Weights of a small transformer language model.
Size: 15 layers, width 256, 2 heads of 128, MLP 1280 tanh GELU, vocabulary 27391, 21M parameters.
Architecture: LayerNorm before each block, learned positions.
Training: a variant of Muon for these matrices, 826M tokens, 6304 steps.
MLP neurons of a small language model. Each row is named by its layer, matrix (up: input weights; down: output weights) and neuron, and shows model dimensions 128-223. Each number is 128 + 24 x the weight over its row's rms, rounded and kept within 0 to 255. Numbers have three digits each.
A block is one neuron, or neurons of one layer that tend to fire together. After each block is what it responds to, as a language model described it from the Wikipedia text at the highest values.

L2.up434:173104112136164161110095170140095151134124119141142114152145152124130149171102134190111144098098106103120144125110113119159135117118134098134113114115128112139152112121123140157099134108138110135131062145150154118127127106102140144115112118121072074132143131137148164161116105112132107124
L2.down434:119143183180133086112167109097135132138154188115130148139148127099088163098130157126118092139132133165132110144131164169125166134157099157144111145109162129142125157123143111108085140115120155143139169116101085133164132143179136081135132122104150106164162111159115124113110140138122125120
L2.up716:167148113138137108063168110148129163175101168163106133081148152112115116096143053124117132138161112134132104146081164108153119123130134130116095159118156170153126126104163127094132110175175107152127119149129128120111147086104076125128122132129093121131124128128135132100117159138148144116
L2.down716:147175094097167106129126128170118185094140136128164115107102095119092076091132123122151105121097095082105115125128143144157092091138108118148141131106105141135150132124115174157139189133113117134160139127143138121121125116117181103124121143184133132156097114143109137161097127152195096107
L2.up737:152159123109186145136151132094110099166122115121156176129102157107136120128149149105119160104128096131123095109105158140069149117136131119180134142136116098141138086153139149139107112134141123120112145133123116166128125111100139130148164118107076155107097125109104097110148142115186108112
L2.down737:111130140144090146120122109159161143089163144119119097117148123162113143101101131150140069132111137119069163111154156120176100142127102128097124115126104147111116156118115132131131123112145158121133123113133134102120126135129112161129090113169187093105156170122178142134086141164100162149
L2.up790:189136164129136147082087135109125138124129132185155098184104128123112130111137107150124130101142161115105164136135163119144142178156122095119124073094119117167157105155097131151105085149133165156111156117178117135141139154078136107126138125102125115130105112130128139113179123110126090132
L2.down790:102096132148068109107173122110138104152135143101131135051147150113130138148155161137115160148093131153114114114169109095116142065088146179109131128122168110118129146125109141138146169092105115127122141157130166163120121111116127144135139160133119127143155084143163114119083136118110116123
Responds to: Word endings and relative pronouns. Final suffix pieces that complete a split noun, such as traject-ories, sew-age, dur-ability, and relative which/that after commas in expository prose.

L10.up116:131127139098134097110091138087150127101107159180130091147139139117093142113116077089113089166166108117145126168118117130105132127080124158133093133141097162136090100131115116121147160173118129148111159147182183126121129117124144122132150111127155127120112136151132149165169176169155136109
L10.down116:139152146124133155102096144199149129190097136108136110128172152114125068078133125108123120127130136116114100178152094122187119105123118153164139139115143102139083087086128155116097112126132109108151169154140154146109140141132108100120097150139165132125105108158118110148121119130183119094
L10.up1148:095097156169125152114101121131128128132118131126127121160121145151105116158111149100144118136103077097088060173113137117190131163171099113122131144150125155122108124110127099090124146123173163138169118153143138133125121147104108133133119101160131129145131111170130087155119160131107152146
L10.down1148:148170151086146139105107134128138111072127135152148141102085122164126134139143131124122159124128123134140187169145107102128140133160162159126129140124076091125127102141142121172141133077111161153147166084132123106153137100148140139128105135131129142141137165114136084099141179143164082145
L10.up1202:106085138137117151139144138137118133134115122110134093098129082144114155141160108097130146097113115154159093153122134128157111109115146121101122131103095191131153120100167158111119174176115130118097141110140150184108168114081150089171139131138112132110124113134110169099177159139146079139
L10.down1202:149154139165144132100134122142148114138082128117126095120126153148097139112064116181110156093154097127123123124133113109194135169166082172129101108114119121157139129120120117128136113126129116128120171111088125119162091150156098129140108075147120142124101134115114159149117145117106108131
L10.up1244:141132151141139144128116107137123098059159119165119108126138063126138110129136100108144134091092152156161091115147098094121163110153126156096131133107156127067152100144102147124164136113141117135152123131131167127147114161074172082114097157110161134190161146150107133113168119142148141128
L10.down1244:090165101097154133098124134123082146185119142109122119105155162087136138119131159139120140141176094111137100132092130143155126132128114132168116081103110109155170115150164158151126118133116114111128113134122124127101135114161140134126143102137107110112127145107126156164100157177145119109
Responds to: Clause-linking words. Words that open a new clause after a finished phrase, mostly relative which or who after a comma, also and, that, and sentence-initial He/She.

L7.up297:165118144098155113110132146123146130139138167101100134100103120097097146154145159136101151100104122123121116134091134151132081151105132092088099177154084138137122130123111146193194123161123144121145117164152158100056142108128128108136093123133150158129123156129109169109079151148134137114
L7.down297:127142105159136150123146175117146086131087122121111154160137068155104133117079130086164132119168161126149099178083140156118090109081137146136072107152100114124113115115114187113119146126172103124104149148153133120170100118111136133118117159109150118123109152133115123138133146120145103178
Responds to: Superlative most, clause openers. Fires most on "most" after "the" or "his" in superlatives (the most famous); also "which", "that", "he", "it" opening clauses after commas.

L10.up73:156143160119129119113131112161129152142131140139138125169187092172095149134143119132144123136116109171121165116134129135130139125126153187122142129130110142148132195135133079133108098126145105107152116124096102131160112095087168107135147121110111131120131138116097110104091122112131115135
L10.down73:144154159164102129110146122143132133156073113138148108162119109101131152138101131155181121155139123123122141130120154117113137160186132158138119111115150138108132146107137155136123087137121083101089152140125132130129125123153127186106062091123144117127128132148107125085133139136136175096
L10.up152:134168149162128127110155160143114137158167141127141137149120137137115132134125089163133112109064136160112121124102144119125096088134121136141159134096159142097126135150142130123159101123160125177151097170162088145118136125123124113113147110127156104096134101127121127087131154103156140143
L10.down152:106143103126078106126153106146140099163094129111153143121118125090179137151148135125154153129139144075152104096112161051137156148123155137112110114122095125147139140164162122129130140106123142122107118163117125138078162125100114130113119144108149145132103079144104175133141081158152186126
L10.up404:119134107065140133130124084126164177088137133132125120123134150121094161145168174134149083156129175145120125133121139108168135162178105162103148117152144104094120125104150077138117124156135102146143135172137118122141121109155121081130126127095121140080092180126106127149095090165133122175
L10.down404:114159161098165124145127109134132127102191129147107102122106152088132142119157108138120126128123105112151146124089107114127170144171160146125138128136072113147201136143152101156103137100134117110090124151147137140124131143067130140084088145098143122114156153174144162114108118150137097111
L10.up557:116151132148135146115144123122165138132115177119145106121163118129105108124135112124128120149081123153124104093134154088145098140111176140124137092137176127082160162166178104139160180129131095164098153095124084146154137100104109150170137157086113151086139168106106146121122112126131115183
L10.down557:126103089172104132101099140115138147134068110126118111140120162121116175119063107155123142157132099097149130111109126128176129110147160212088128138102114117142159169176180128135121155141161117115096151122096104148119131093097112191137072117099140140122153130143150150131157126133161156169
Responds to: Mid-word subword continuations. Word-internal pieces that continue a split rare, foreign or proper word, such as in in Cundinamarca, he in mainwheels, om in accustom.

L7.up662:116129167160129134133131128160101134115133137085081127140101112131150117144112167146138156133128124116149122133150122111171128162131128110093093117157136149141133133138147121166121131128095168075131161150138134126116132104134074113134128106136094104149134128146136122167121177144072109147
L7.down662:132134109108143126147157151126054096136200116122101123138150091175093134146102148131165115092145152144127152137116123146158133147138129170120103107136117151112130112156122087149103130088122118142142130098127135097114106136168081150135096116132130152093118095162095137160185126177128124153
Responds to: The word "as". Mostly "as" or "As" in its usual senses (as of, as well as, as a pastor); also nouns followed by "of" (population, jurisdiction, basis).

L2.up459:126111091121117109155142112098174137101133143124109140136133139160128150113115142124102144141123113138125079114130140161144104142096118097189120114145129105092140141101125124113070170166156144094051106127151062120116126150115160135163114133160176118092149151163178124113107107102125167130
L2.down459:154095135168136140114111119162094141151138149164158108075097130125092123132120146107111136118137121132104141117130110112125143112135160120112108125116118102195119139111152128120165135121124114196199093128107170134145113108147136150080131103102116152172142122065122119153155090142139067111
L2.up541:121140101133105129141137122126100146146169114154100152095144148116126137138166137094126169130152080110147129176112137182075111106116131138112110154110142135135090132137102135137081120162129087117141114125164152134118165141104134190111099101107086135117104130155126164076145127128128127122
L2.down541:143117137113166125134112161131137079110100132117140145148112149160115117110118122136132090115089160147083125118156126084175182131154107110156169092134106126121158107117157086104174146103174169141153110118118092123129086112177127065146124149131156124143134122116157110189103162108125122134
L2.up866:172124145115148120125122125123124167127141100106096113161130160140159171098140173156104153102123104117093136154147172146102132143125138120108142143116138126114144174124137154140130117128129150052064077112163124114105132115130147091153147175118175131074126093133159164136111100119118158112
L2.down866:097141100116122139131159110141137100145094120110129119111121092107105099130119094133168104156127132121191102065114080124148076119140146117120163120121105091150152101114118128119147150128135106152174180168092162145149107104113125154117126080125099128151127163120106100095134140129169110126
L2.up1182:131135122103129133108150112150097136126120126133083153186138118153111141183111092142179132109123130128138060108125134131106172132134110130132107106141141147124148090146128092105127124130138130145112136147171124113111171121063153144161140146122135144090153117146132121114128102147135148125
L2.down1182:118091152161141106131117132104141131144127120133161084079152147096143112089156157129080118166158109128138220154112091143125096121103137111145161159115138115136125112119124132142146129149135130102167087136106128156137074148158119100136103128148143089139125138139111168127119159130105116119
Responds to: Word-completing final pieces. The last subword piece that completes a word split into several tokens, often a noun ending such as -et, -ant, -ers, -ures (alphab-et, milit-ant, entertain-ers).

L2.up151:126125104082122137120123128122119189122122134148104102098133159138146127107134121196149168138116105117142150130094112113135141105125130131135170133124136118148087125138097144134164121112113147164161140118071126115108124126140124119109127105166074145112141079129134124114096098152143121132
L2.down151:094139153114109151066122144157128138191145095111146140135124174153123151142136144109173176118054134087171123132095137133086151128128113123127145114119133130136118150150162133121108150149145152112088109127163141129129122111142139100129106107164141175120138109131108122152095196118113131162
L2.up177:133096148131150119119114122128145161147114163149140151117058131138137150148144116158117180152158147158139122135128113109103163142118136078159086116109110146164136176173119134128102127136125124110087104151143148120085143073138127166125100073128123115137127101178146110154134146151121116150
L2.down177:094150163121085139145117110162143125092153092110122115151161126172082143137127122129114098136106138081144163123138114121140118176109114133086116140145157162121139113118089165107138145144134171123123126113120191139202083208154139119152124111099115137146127139098081156121174133124157093110
L2.up735:099126127103106136105156109110117120144126153143126103148162140128168130127123146134131112122094121126152144086120141168094110154164161111106154121129111141130109148156159166156137117154133136108116105133141151123114121138154111107141157126103173110171151081110144132144132074145120115159
L2.down735:134116137135164113110088106172094092107133152155130134126094105167132112109132065122137083132114126148142143134135123114070155112117044130106130154131130137111142114136140107126151096095120130166101180122122129076154151164090149167099106140163097124147108117121101118143134117115135122127
L2.up967:163114127160171091090113131135127160128103114154116095072149169102100166080156160184150103153124128156098148152098132113107150139116110133122162142112150201099154090143141145100113146144138105087129108105138126128128116127122118085130129081096141126148120107122108114115145121110173114168
L2.down967:081127158140064188156144130095111109116105147122146171135126110120147075164113126125107130090115134066134103121111129132177123101126154108140112150160122112148124161090182112156142068154108137176131107135127150159174116111158139135108137166175148106129144137128158116127110144143099132100
Responds to: Cast-list "as". The word "as" linking an actor to a role in film cast lists, like Irene Browne as Lady Bland; also example-introducers such, like, this.